config.yaml
d_model: 256
n_head: 3
d_mlp: 320
vocab_size: 1755
norm: "rmsnorm"
rope_fraction: 1.0
init_std_qkv: 0.0295
optimizer: "adamw"
lr: 0.00157
lr_mult_qkv: 0.7
beta1: 0.9
beta2: 0.95
warmup_steps: 299
decay_fraction: 0.596
seq_len: 1024
MLP neurons of a small language model. Each row is named by its layer, matrix (down: output weights) and neuron, and shows model dimensions 0-255. Each number is 128 + 32 x the weight over its row's rms, rounded and kept within 0 to 255. Numbers have three digits each. A neuron's up and down rows have the sign that makes its largest values positive.
After each neuron's rows, "fires before" lists the tokens most often just after its 100 highest values on Wikipedia text that the model never trained on.

L2.down123:092109145108132126201205151075114144144139107149082097134094140160122142112164124173138085107132062121105159133131109120159117136109118133245161124157153110089116142142098155153145134081149104114087143199153116124115146132138221111116161092137185076096117111133150132102087092144152077079132137134144120138147104147147163167140148163148133145066139102117000154128112132142108129115119169135116112116151116124153120029146148117065164132113147113135087133122101126119165138105159148169162182123144111089173179088107088162100114145127101060156174134144088152137129114154111111119157107075085160141187093123104169138102176171140148181076128125127120094152177120129140144136131056155171136148140142176106142130148089165168079156054104143096104195127176068147119135128144110
fires before: " |", ".", "%", ";", "3", "2"

L6.down53:152103125115112077127119140162126138090174178217095156163104111156101152128144098093128129153154154132151132159134092188129155148114157116095081156108136164059144131122118050188132155145140123197182079194155087106086177100102196101166109138153121211122178128124129146131107127129132096102111125108191116142127107123113152144118109126135179186124190073129154196101123130149130133135045200115108120143108145080107146085170099141139144182101162162166114127172110097125109128106094105154129119112142126141048097139090071147114152123111113133149181115099206066188106124074130131181120125107144132118129127114138153114129082095133100186090070108212131158135116117203103127105027093196108135136122121109125138097130177144123115119116158138127090157129146148126113108099166134
fires before: " |", "%", " (", ","

L3.down208:100116133150126192144143129143132151120057162149122120178122150119084173140132140129116146134133113124107091123131143150205128106137132093225120123115128117037122104128089119156108118128122150166116070135111164174124125127109192088102131099091115019092140124140075126140106101077108100069117150094122118067138134147142158139136170148169131151122117090129080127135065125184140167136157166065155092092175137111049199067131152095152134151085059130140126126165114108110108146148154186112128162062125155123139100115134107129114134152150109106106063134142123137103100112125121132091124133142165117153143144068072115097124153128155128130119121206175101078131149126156140102114071094072135094131186109151077093127189093129190163100087153097123104084133148118159122209126025126
fires before: " of", "ch", "ound", "r", "ran"

L3.down283:120084117090124141099173131161151133127163107097199125142096129186124102137114137072128116177206144159144141113182161100163193081161168195131138079140162161150162113165104163154114157132127110172088090096112088139110153096114111081180139175143166100109103147115161115118148100033128139124100100108130077118178103141154136095137102126110084147114104092087221090099110118098122107131086109125125133018109171081136094165115121089138161140119134130120162098099116167080105145116176164089078073149192218109114171097114099136092143122171128069144128093134126121146115083157087101096131111080134193139169105150118134135112132113150159131106147090083132179100134099135172133130110187213073137132075136133109132148124078114166096125087175140116152147105133104141192112132129161
fires before: " ", "\n", " P", " F", " N"

L3.down127:028166133121129129129158187228105128112144097061146100112122146086089169181171145164143126166044113107201093185128150134162105143104121135156122138102083193171150128156100114103089124171130115086163084116144152127126131203134190161146108107135104085101116167192147143153077101135219096106135163136131095198125146093177116123131179143125126075151161134171148171096143154133139120119138120088110133156142152183131144111088088141136156120093094144172105137163098120107136160130145153159156060055092082147079126135066079158103115143149150149174113157144129163139113171113159156127154068099161138128204074178156122116158128111174097136133095113120093097176114121166179148149121089100112159126162145156114122119170124155114159116123063165124108150091147151144107114141110130
fires before: ",", ".", " |", ")"

L2.down159:165103097138088138141119069084132125092119128193145091112086118155060097138115044179104176106136161082160061129131107155061155100070113092134041149170101106080118165100194133124147138090105128112158161136146083130095140138130155134175151135102110059101130169108135101179115142139183137139156188166170041065172147098144149138134161160152140116171095167084078168089117118154127144111100112120118149142127117164136131177146112139131161127135136118097151105117112166124124133070086122102100202106093116151121151201104205134131156154115139146113120130123134132113113103116147100099127083111154135138143104103144166063103102144125080113117116214168115062121116105108104114096111173130092105161080085083175076132177136033112125133153158128137123111122177186106166112155120111
fires before: " ", ",", "."

L2.down215:108170137171089103105150136128165140122077139139111123149121108130149131136159122168172143151076139138087098058109125119146113062159181175144109168089071160140117089092067130141126194152150141142149168139154125185096103133105115126175129145165079004138148135121150182128178046166095135119135126147104134158165130133083107102046127109130093146177085151144050148151147130096083148109157094188146119155146119130164155129136104104164103118156162156056120098085156155103082131182145109071143117130161122167125124108188115050109134111080135157180113120158139150132145156124140112110140173155119099135124164171123088148147076126123126157117122110100110169167126095137126074090106136133107179155117095223155112083056132155119140105121101096100128139081178116118184081069151155
fires before: " ", "1", " and", " in", "2"

L6.down192:115115067098133149118121132132116085205120121075131072097077080126121159155134093131154135104163075079121148086126148181140115105093173125106194073135147168105075120142126087107092102139095095126082160161068119105134126132129115112104103154092105170193173116171195121129133128160129191196109041113115106085120132153187138133089124091123180080150091117098164106128116159141138199108122142122091111094125115097119169133172124176129118114124149114185140131173142159064117141115059122117145059096130126162102096147144051170103182141156106094108154102158159148100142130090060138157126146134119173095159151106148117127142142135107172167094150113111172130132097160187179075123118131092132133082136075098127138094099102119117142097115151220086115101200132092139118099058090153
fires before: " |", ",", "."

L2.down52:111120099104138094100093147118097140137152130200129109141116172164127106164149141132158151196155098133156152162118111119120177086100127146156120147169111095086136187165103168106135075082140136113144101125112110124124174107148138124138152182168133164169102148158053129058150128106144153098085145171138041051143153086180109089157076101156117156109076112100000121109122119125098132155116163136128104122160069100153154091109172077159155143141024118163124159148138072099132197107151129098089206081132176122122128116133157183142112110114130121129081090157139120113072118152146070077146094111137131146098157121119068110098102107140106099133117128148094137160140100114086141097155124163057121118094150134131065150119067146135107103048148142121141149145134103121176154132132114
fires before: "ure", "ive", "or", "ed", "iv", "ural"

L3.down91:148108142127128107087102173069151067174155126131100133126117202189127164125146080186149133121158104060152079054126078079101118100097098127114126178062112102112119123164093167112192125091127117135106135200150144135104127130124089109177115138076162219078106125115079112144082093156124094135086131152099179134122104114104170158114115082145098122200140147117186095091097109126146138169117153094148136108155085120130195176123162088098165194079076079118155074114163145154122111113142136137107104125112160111131126063122139142115080076111116093065170110121154109147105127132134177161073115097129115160103102129127095151159164135075158137090140087073109109072083092094098111095139055147138163134149167166182102133133171103162146070156126089106137104105107136144099093155145153
fires before: " ", " (", "0", " Al", "\n", "1"

L6.down184:074134152103116107164090119150107088148154095142153106131077139076113107173125143095182186162075133143161093116175122167144095101148153120162112087129173147107207120131146149125046120110088121123102127135146117139148069150113124113137102118093162033119115151067108142105121185191142137197156146078117075141105155111089162052127146143187175121066130149141104167120140097099098160166134193150160112171091107148130127112051172079135155174098111132131147152127151169125183128154097131159139167136146143101138108150118149116202100125105173139085152170078158182124131111141150165075160091122119121083174135069119124085155159109179066090158106146133138095140160101100113154078123159108153107140142101104107153123099137115149168131049144121187137104145096081116116158181199152
fires before: ",", ".", " in", ")", " and", "),"

L3.down97:117131133108120102136091123125108108137144103136125095146083190139107135053090151130091147127134102127109099151123111112142142179095111110146128121150105124172096106141068140204113081093106145129169112091155112104175105139186048110084124126172119034117154145137137094101214093160106129138110142110102112127121111153148088138148182111151112136170157146136005133114162100130127096129105139162122155081154133168122121133147123164152108119202058128125131084161150120168135128076123138059120106143106127139117092121090238130075136099192129110086107086169125161118050153103144147099157125082134148159132060127115138117072160176118150131143130147135150137159123132113100178126163107112132072080041139077155071153124135111137087102082118166186111064151123098107120194101119115
fires before: "ad", "-", "le", "ther", "ck", "om"

L3.down98:071069136116118130090129128133157138090121102136148100091088076136144135132089141166110121098097140129106118120226077141161204136125133121120108116175086077138130149194105194096117093124132095174105133068146151203109128132138154125159143182109142126159103081047100126095103065128104163145099112129145126118133092083117161166084126068199120157171143079127117161093119139123129090156122139066130142132140163126143134139093112101147155167181122111146140175120153149081108152133185151181122129095138120090118212005107145134138155159142099107122181103080117113150109100159121145186140062174231168075161149162143133147126149092157148172092169117076113117118142102084133156167166105132123123134151105118126119152122133118171133090225149100142127120147162141110122115140131140
fires before: "-", "\n", " ", ",", " C"

L6.down19:123104132186174122102113135108187044115104137183125080150111155166144113080162096126112108055125071149153150084096123099092086168173064140164116138121129094114079108087150132141145116154129157124155116090095122141100139185176079095145099105171039104107161153105156109176182076085126108087134151086132106159115121133180116103143109203156139152120111083168071092154147145129149144132075180178042139106148150095106148154162159123122090105109067148089122124112152049123151077104102036117089174126130137071158138084153142084135130154130099164159104157171106138121133142171132156117159165154078098105077174099075105078134170129138149133121150137145106104163148147164142100152122048088097167113124165123147139107107112140158105168141109128129109167147137109194139158096147139
fires before: "\n", "\n\n", "s"

L6.down315:206117135138099142125133120079117155136188129077114139114075126103150153186178122120170134097111113155125118146100083130150154158140142214093126148106133099148102101117158164147098149169115126134155073141114099149192162121185122131103115147138104047118141117156072111157109150141117098139187148124106122104049111167141147100085199132160100191148074129102070086124113096120154077117065045122088151103131147144106117106107146143129041074127112080156075170126105157183139164162101113154088070103143138086105143158087198128112142122092109095137142143115094177140137129142160089157135115145178140150100144154161110137129100058148170136073092173161153114096179114117139165146195139142095168142092118129061134082097134138124116094094203149123113120101120162098074083101163096
fires before: "==", "In", "The", "===", "A"

L2.down245:101129095127117147142113120136105152083146091132103151114123116114131175140138118182184201057108060111139108093108139067160191125101165154230087132123094118114117121104088126125148110146170167129097170160127182149182154111134130104115166105159038077113071138115125159126091076124125129108117158143160132121178167089157154108099177151080071176142166133108000107106122110152084124144101149135139146146108140101076199127136106149115141109112114156144156131174143117116181168154119075143098143123097175170122131120086206111111121167166165120087136174125139139129106092141065121101101098152108143077139139146139141152162161093152137073138142153149128111113144166080105080176060120151124143090137139129091108137107143146152116101168078076074127113130132149101117152174088051
fires before: "ch", "r", "ound", "ran", "N", "g"

L3.down301:109068101132181158139144117128134084104183159150146160116176126134122144192197094097070121114135100135175151139130161117105156092090122137219095128182062120062161098116131124105116182149131139166165139141153126157158134088125143106145154110076125115137096119141148179176089164114160123111163181127146097118065162140118129164175107155183218153132102117147000147074114152107116146074142148111167110127142092147127139158105161102140132151085045112118079143129111083142099146122136121153127144102130119147167137181055212121137138112067134169131110136096153130173126094180122151105123109188077126111137095115141136105103162144179112137154127092128111143111120110110143104128124123156117141145112166143135130143097179091157146162083110149106132116098131167089079095172135084
fires before: " ", ","

L6.down97:119160129105152118099094146101121160178070127131090129141119106090133175078118060142091116179100173161101131129086111126104154137159105174164141124166103147104142135140146086131098101157110125117109144169140166121179132146122122145134174105073125067128133139125098160105115162217167134183060127184165138166183121137116098048096140102064139099149140121145051076116099137133142079089102123132120105158070160185127126178133151075136140063084141155111158156112149135156140153108092147104206110158110100138136125165129154141150121125161141140110102133097151114208122143183073116145159100129131171178191099086117141157132127073106098106134131184190093168171107157140148192084098035124141135146158111147144138092115138108105211134094088129160101185108088107120108138191081110
fires before: "0", "1", "3", "2", "4", "6"

L2.down4:116154147104126128141128103115120124103111114075140150131120100120093165123117132164097118125114187133150148112119145166098146078135129101255125133181104141135180124167120128169105126119140112096109133125129127155074160112123213122158153105108139000154133112128139140115114107093138098119187123171136143136095085128091109098133175142095161133105116114130000147124069143118113146129163137101106105133178146166124106064127134163146106164134038149132129146111089103095082145117140148154153168074147116115091125138101163162096145170125154081109093179123077144117094127118149139143159111138118088118150116153105133131130146155132150131127145150125111126136126138115150122134127088136154146159116128140115117136176131154170106118060120132159132118113127118148079145102113134
fires before: " |", ".", ",", ";", "%", " "

L2.down21:071140077153100127116087155138122122117164110174122125199141170154161090124135161091163200105141133191151119104107146159179127136095153113140089126137076178102133157115188116136132132111069127061139160154124087217116091116125168114123126175139103086185114150142092135110071136168156132097150078155133107139094105149079091061106066107095112090137123145122116136156179136115063088126143078155117100134099110118178136106144138108185106165111158137076083151089091141145124116146157151133121192084166137139151050164124173154156091084142133133125141115156104141195134128103107171101141077182125085150107128127108189120136080084167167152103050129168109155185094085113126131156156124070148142080116090152129130160104142142097159143070099123124151211103179134096097103091132075
fires before: " ", "\n", " ."

L6.down223:114150089121133106135118106136128202172119132150083116155118136107127097113190114134118092141124142176167123140108098141255121188078180135102123077164158120139079112116103121104124141129158109119122189195088097182168129198125232138152110150103108027132152093081109140110162142130078154120124134158090154150130108066149136090090129176149119115136182128134169166151087144100170124155109126140142132120127130169171155119172159157124108118124227124120104107154110083107184123126115137169145097073210192122106140155170031106081103199170100143117128099154144125142152136157157106153107106115134156107117161171095145135095123129103113164085145163142134126156108133146147103120160112089129157115208122128115094133162136102144148114106097162118147079143106156127103066125164090
fires before: " ", " |", ";", ")", "E", "N"

L3.down175:103134068129099117124083147168133110097163118145137091215155168125165082105129166115147200138145148194144109098131140145157123102076159075135133128192093170127147141120199129133107108111080099091123141131099090213125095127165168082133141159103118115196108139126111115147070120171175122088140104114108120132110115129085086070125092149069134103138123122149102186168156138090083099115140064155109093132086129081155107116096096087167077183080140131092119117097105128155110075139127174131107166075171154137141069173146189160135054127179128110112139130151086073186166120110098168095162101146148091141131154138113188093148091138168175160080043115140114158159089108105115129142141118088125124119141108131131111166096102144094156149081086128141146205132189126100129105091148082
fires before: " ", "\n", "\n\n"

L6.down243:144115142125128183126124147162128135071104094233123125095122146167113093161143167092100123098123129146126118146133124083123081195167122168214108137077122107100142097094101118121113127087164130143133121121113143121090141069108176094089119084146103037152072104166169103178144131135111068066133159100107079136084122187101127130167212103170102081177106157139114195148120133095142129191127152120160104089153100113096145154141157101140157171128005079122109101152105091125119160140143087128140142125141120145145145111142121179117127083113131099137113127188101102122110148111125094113137139142092157099078130171126101167126185126179173145109111102129104126166099105093105077185089150201105140117129145140154105123164093088181148172089142140156162127091143043118153143122184161
fires before: ",", "==", "H", "In", "K", "A"

L3.down57:127106188108178136147138114177151076186153136109105151140115123147132097137135174133088082082113163081096072101138140143129187122105122139202186136124146081140096082138133141108113121191180130114157180238098127104055144154095106097121092125123171038097146111161150093121160166089146156157026165154088107131140138117150119079202133144066116061098122148142131103116052151136155167096148120121129131150121132112191153106117117121072148144084116114130105097146128092205120122131108103164176145118111144130112182134104093136078146131144117155160221148186145083178126136101124140152120119074132129153131113140093125127125140096182177125131156089108119140106135123104096114103180132133172115138134100135100124130095128125170130098141145109127136169199097101071174150155146201
fires before: " |", "==", " (", "s", " and"

L3.down146:157162151097149183128094123083111119124182096136118140199086128148110184159131107183099141148157118122160174108132146151083140127104147144244114109151113146123114109140154130107172137092071129131157079110129101101126116148138085067138077150061133255072127137109141098132108125095117151167134097122142113102130124087110130154119090091121129157143091092117000114103102088127157175158136127083132129135127117142130107111132132129128137103137031117115155104120147124103170082119159113148109138137111149108146112141144255155060151169130128151122153136099095135160063109099148123108145090129165156125132174124143146127114158137101145105115119137127142107125116133177097109104076115147120070118126090113133136159127096090109105102037125081149162134100129119111100120097156160
fires before: " |", "8", "1", "0", "6", "5"

L6.down249:147139084113102086120155106129146164130151116129113104107151066134137125174106126157141128094122145157119111117083102120137088120176132106245163116110150117113180127098129149109116178155155133106082058121073149154151127108176170107130168152079199031127114104106104107111110147140126150062138178120131099079091173157101152148088132064066088161056127105111148139111145133127123185163090062152150162101125093112156145153178134103096057115084060078140158179155101096176144116104113112148110060131130174109141112156159116149152159135174082118103120186146102129140129126110137167124155174125120120154150180198143082100180116103122097127066128116134139143117160117159154099129104133150147082086109135120152133109118091141215095161159179201167142130121099133185153114093167162
fires before: "==", "The", "In", "A", "===", "M"

L3.down209:063130110119138153173196125096118113102132091157070090111117142097147153121127119178108105124107089085162147144154085134157098141074108132226169155132171192105089144140122126130133151088158116101117136163126145093133134179128205149106148111120151048097136105159146150152087116167108055118116072106129148126143108121131156131130121144120183110103120118120005150118140158183144128100143139128122159150142138137141141042167140095078154157135155132179110107176140114102124173138160167179159124129111071088140155121113112154131153141132138058137187144144110123109114128158098115161149125075063113099194061103133158111077143149124149188132136134130133135169195124176170145176139054111162150130166075194092067101137112109164078163104068116123134166140121094158115095117174159
fires before: " |", "6", "1", "2", "0"

L2.down292:131096164157121175131172121137180095095146146159152130122145110125071137151159094130086129114089109113124097136168124191138174137108142159213156160156081136119171142182125132105128160063165133138127122166106176158157109130130096132133160153056138097147112062084111171159150138159160087132169158121174152107164120102152124099133148160123139105163092165137000187143114138140095111130135157040091131162110149158130122062088096154145143187051085115109105109113117139095059144103151142148153204158108124116136148152103177097098115160085135116107146144046167153180142122152159093130091157172112127075126120103131116113132122107155127170101084112132116065104115062108112091098131121155151138141125120188147130162107143147172119196120101094151112155139131175148072158157177091
fires before: " ", " |", ";", "f", "b"

L6.down106:140148082109174119075112131126156099125127218121094105055124127094123166166120143112149121166075106152187143141134104112082149137071131079122154137182151105101122128173156129144131094154062135132175116074196135138139105099114081167159156151162114129126102145082148164101081154126207146129094115112116133162149149112126085086082095108106071130144060156137088090118097117147165078124125139133157100164052114108170150119130186056053122113105156107167138133109149128046159133116156144081173156077133119141147134084094137137136135124116130078167062086150126189109173141143162119130119074148139126141192106120147110139126127084123151147195123082135096190168180121076162125126158181129117142178091147137152147131194089130149158143103130087119139127111120219140116084167180120
fires before: "ig", "ed", "ment", "on", "or", "ors"

L2.down128:114186098169122152097109165129156136114159119134106125168154130152139105128134126101172156091112151141130120109083088138177124095064147161195073116150097169101176164114141147157154136119130160051139223118119118202141098102140209146162194138151071028128141129150089164059088094158163147124163073160107130099084077127100135092132096116083073138125104129119052136142148149118144122159135110153118104128144105153141105092120143147213127115111126127055104109075110120090140118125190154117126142068143154079108093128177196184091101124143105114106171100116120195139078191122105122105111122200127122182162128132124146147135101100099156133106132144134112175198090122157133090120145092073173145081110128154123107133078136160114114123090116106108131174152131109141079090124139087
fires before: "\n", "\n\n"

L3.down52:133134137153167124124153136112150174137137108172143143142095091083125183150159113105114176149146078061166134122162179137163132148087111160145119152151124154114114132063150103108122144114123105137134134131100083122133154192100070123164161145118146056123105142096137175176127149135128204121062105150149114102136142168081085068113167117141060098103148125142172115123152122136164143112081118159145129118101118098219102105113099089120137149108231142116160085179070136133160173129110162093178126120090142054124131116143054153158127125138166172184143138150042111138141084161170141106127189155160143115118099150101109143147082093150139085139130162143169128173102087121098116091152088184189169122111147171118105152168168092143067089155170165140104150110164098173195178082087108
fires before: "–", ":", "W", "98", "N"

L2.down152:127132109120140132136116099139107152117110062116147113146134123143136154145190124176087138168192131129120081163083168133158118091130128159152130060139109127100158111127137136152106119100095125095162153074056083082156139142156130180157191132113137000147125120096085117147091179115138096189126134156127073094154093174117134119114142095106132093124108094095081101092093120117158070145134129123144111138111133127118113124118116125161197146150117137137173114114138121070117150066116145098179094161123136132074113126116071215095111065105121103130137133178129101091088044180125115101098139116126151118151107124163169089110093136189168134121137151109174113079130059107138181077135083169081167051128060096118106127090135079154083152126097085105127144137120126116167125132115131
fires before: ",", ".", " the", " in", " a"

L2.down240:080189101172091101139125183136105140142168102110105140136157109082132146118114082128121116125107126161135216140128140156183098126128132169139073143135124159151144096116121088184172196097122104129157119079092129188123052142108118132101171157176051063140197123105083195115107109145087196142172151144168133143107117108116119128108070122135188146090129134108075144118146055140109096098124079116107150140103121138147178114117147099159073118147127145170146171139122147080075161142130113172193153120120109135178100126113165103158140055090141157146112184134161120094106120055166111185138128146114087087105122147158122201146148117119116147153130145206098131176160123087156111147190114146165196121131109102119080058100131114123143172098154105140077171138132089149119099075158122
fires before: "6", "8", "9", "3", "2", "4"

L3.down254:063125135159194110123141159163116159171130099084075153151110096094149138166121134110132132105142170163150134174119150122123167121132156153182080099101137133103130101141155142157112111128102152134097146123137141224128167140080118140048059121092134109072173138091124106115146143135129171093102212115128109135150089131091194123173173148111151112150161092181138148116188097131120134132161145108131153120139055160104129054059118140154133164100154177144146170114162139160168153071162114175126128121132103135161144106112080105073102119064215155114116086107141118105120131081110130170125163132065113144099157155102075147122150066110146049092202087083183111100097139122150149125073105124166130104186088130127117099108108119176121139124140144113176157101139085061176135134094069
fires before: " |", ":"

L2.down146:126162150196114086193116156152152102149092153154116154121155134152166121120150131134176154036116055128123115119118113104142122183120090102123147149099134120134072070157122157141169082085115163149143095124133135118217123117128096176144095159091104027148109141110124162124148109148147112184092113129175153099204130172068017114126113110136146185135107106160122140149101134118118138112156067113156159209111107134081149118092121127121119086136150126114090171150134171073123109150081137123141150120105129134129116120224127193108085157125154157140091103140107121173139116089148150154176124160096174132165108075119077129151138159164103160114082155068143099109089105140134087145105117114081159156176099156162177134107120111126141176130127110089118158191183119057154138128182163
fires before: ",", " the", ".", " December"

L6.down65:129107110185130104105126123141136155158086050180107141131091049153211118100133110090089111181161132098150158110112117115158156154164146124147158173103145145077128160118149076181108147074107190134133085126137123151128072136154169149137198074119116098150148109152115162151131168137144119129159065165110085127168114080123130099155120149085123095128086160131147117154092153081101100093145098106145141114184057168145172096127107102196095165078157083119143179178138148112136113119137166129170081121119107108130147168125073156098098159132074059133113140103181131129129113156073135115107171165155208095041170152132152169078093105119149126105102075083131144098090107095103108123126110138147151086105157099112148102115136127136167121119192154058123168093189064138117144128185105
fires before: "id", "ation", "a", "land", "ed", "ing"

L2.down286:113160130081102119151170163161105125157090144119096107129136134101172110099120119157124086170124112100193087098087078075101102078081057112224114078115089165181062181153129148135119138150125119103158093128146120130106105204152188165122099107150148000129146131126100145163079157107173106161124145128139088162125120158124128125143144110163102109119118127171107136087138163118099104109158161100118127170144138097083139135141136138139149106152126113169151136145119108142124167110098135124125150072131172142137127123146020125100157099150152137170087191088102118120103123073198124129114055137069147094187141162138071106140115131170137138104144128114142106154133104150130180151134131129078086135153081134155137139148125093113171136120061134149108139157132080147148085098081087
fires before: ",", ".", " by"

L3.down47:093089137117141113132195129129115130090182139161150121116143105126121174169177102147095115107063118121165175122123116085099155063094131139244123094186087135072164140141137115151113168122132152152113164153132150181102163123107184076138162136185177081138127118127113130165107116150149117108156164117157102155120119093129137090123174150154145111089045131130000141103141107141133157127148135139115122144122108115176130076135160160142107159108107120151067119112110102119129169135164109096159195109137129120143161186042217129109122158103121121121109162101131141169112108151113094135101099103086075097111057126142166106100176098129145154165141116121152106133130078059100122165081117161126135187091141132102149125107151099165098178102122147143147149136202150135105132127117092
fires before: " ", "ut"

L6.down231:168115085137113111160161123098184148121109079098138209104102086162143148153119150129120119093145091103138141062132144058119119127135181137119143161105214098136143137148055071099200125116126094148142128084162153130120151145185143176134120095144154107140118092118117156151086128116124143148185181087118143138137159196123095145193126129150145118126106124161081117134086102069138124136122086111126156092089077253163125126117163154115108138087097098103123072131182132158133153143081121191118115073086113110097153116140149152111124087101150104132147165147098169075155183093087136134110107154165104134131117092037098156151146093142166154115159098104100169165131149191137119092185090092161110090161035099154111118103092073112101134131096145098149096110165109104123119155158069
fires before: "ion", "ed", "a", "ing", "end"

L2.down221:186164093186129138100106130159121219116098209123128103159151121089125159126136073110168126107055107154134140180163164139155115114152149103110161140123152137122104100155165114170153147083087169093110141122111151161151126133147107142087130158131104116152134123094158244109089100175121123145156129093119212086111122186109157155022132122120081174075111134119218116111203142101153141126157134137165127157116068106119077128123138109147094146178145082152147157163113155115135079115161145121126137118173140200080149066103106117139137123069094111129115108133120133056200142204101109095162102120104150125138143128164136091116130169124122130201112106126139153125141103198124116120148135106142142146161134145117079096105080153145113183113081140112125103130154156068129176126084173
fires before: "1", "2"

L6.down31:097148147104125134115146106116118110071078149193155158116143158114060127120131138136125142124094136150152113125140097101064098099122104127252131065133092181103138110108153117088092177205093125136123198140107089159160178193080130103094087128157151012142140166097157093140070107140166121073132173144095120091069168143114136117142158199170127150150160150117093211136105137103128122133111123140213144164093095189142155101162102110152165141105072105166058110125139096120150134151127093120101194080085132126104128115113058159146155118095182154168123146121119155140145109134167159151110113128091152117191161098143133133163126151152108061147149086110170126127137169079132144121139118113113098150139118133080118149127144105171135129103056121130138115153197114155113139134136119
fires before: ".", " ", ",", " and", " in"

L6.down194:120113148172156124089143168102124205231159161105123127151115126157136107164139093102117147137161146112098121133152149179187174184172131147083054153103074120139163156078126177169090164146102139147138191142088090091112172122067155125134135137158125091111166102097078163080150085115087114137126112118105086120168110162169123157139105152116181110166136129119126132105053157113136161123175102106120146125136073126092148117190098138115096142128153112170171137115147110097143147135114119206156133090146141131133096179155082111081115160171143125135150069135180087095139107130116108142108163134165105102186159087124133161136118131110172209152134098123174105174093162198121090176114158106104074084164136111161084178143179105143105180136158145165101138159094215109096103180090157
fires before: " |", "%", "2", "9", "el"

L6.down212:131107148169160148117153127116130149080122150158134158130154155091084125165145109136090109200135101170159182103134122128147135087105093127026133162095126125107134106044146136117107098176081177128065102123118133141081111096153047084094109158143114199177093213094176063114145141152142141109140171157149139170133137162128162047119098153085167140143118119146122119135094113155120089106169121089114198132157116097129075195082090056106112183124149115200145132158170133118165117132145115132132141112095142144137175129125116083088056160185128104152103149131157125147146073121120098106118141101159080078120157185173162133112174149138083155108143144119204085149132162116083138180122142138068082153127117145113132109118131172160139108143092121136104177093198095143110107129161158
fires before: "\n", "\n\n"

L2.down206:120138126178203107089163091148169127165149085156145138099110143070106150126159128099113147107110115146163136108173110087151141100122118164120131106128152103093147103076149116123162090088105160171150156141138082100144118136148126117167137170141080083063164087082108158140182143161144149114115107118121148082127113148115081132150171083117108146131077143129088126151100129152123126119114165122165129140187122129109114078119157166167136099164103173077219150116143124085169127117086142140172113136114082111180120119117161103122126089067089160120160145085149079068102154166182049119096116192160108136150140131136088086069059188150111108084140095123149161167181103141090142112125183082110089208134071201159097118110179171173079087157073099139140127147151122131214172089134112
fires before: "1", "2"

L2.down249:139162127119161157122070160168058155112155136132117121085096116156152095184169135124104077162142137074104080139130131074090173178077130128188154123142133085153143184130129081177137108109134096116148143135072085115207157188135114142123131156126148020131101130167127091135179129150149169140063185114164081167166150123182113090167151089124122157118084129142053146094131132144168160122124133136106181197161118143110132183067105120175139090140140078123080133140121155194106086079132154152223095078094139148171099118118137184098148155159146154146147134150114184110107141107193071154118135086134124143155113128123128127156123162175112120124153074129140142149170155102115126164169134118146089125148106103121130173145079098137104151137077129145144121178054106126133172105150078
fires before: ",", "."

L6.down254:097127155092111137129139127134160116083098109127166127099136162168116132135118157129125130133098150152125143167208099112093098215175144123211120143119095134138144140102167143134119099167108148139114144158112120153045104120181202155111110168184103000187087116152135135101166123129179176125160118095093095148128141244133127108147138180106123105098062080120000111202148147169123136146126137132126103155093121124121121118102146154141160177144005135143134135135128174134130125128165093139126100111125121148102117112147126153153089078094112123146112157117142129169127138108122129108124134123113105109109173169095118085144127138120107128189143089126155144145123153133144109119083147176192140109089116127103117146102121125196171167110148146180188145081162071137151135117104172
fires before: "\n", "\n\n"

L3.down85:014149109116100152166134168190119086138125117098150095122134133097120152165156129163155113194038104084192163133149104129160098150030130144250101107147129154113105159154114163140090104119130080103155115157141119116149117154116169156129103142114208001107130158138126167148057154137160122106143135063115112165134108155178123130119198088120140120126122111175047170120111119142098112107141162108139097160081139151160129082161131142122172129106098189178153111137119119150143195146127165155153123047124104118075123142102087121092111157149131114155135134116114175131115122114135156109152068087077122152191101098168103152118113135169153146122131156145136108184168075160131152137160107096119124131144121170127126181121151127138097157107099136169135157132159139153115096123112129
fires before: " |", "–", ":", " –", ")"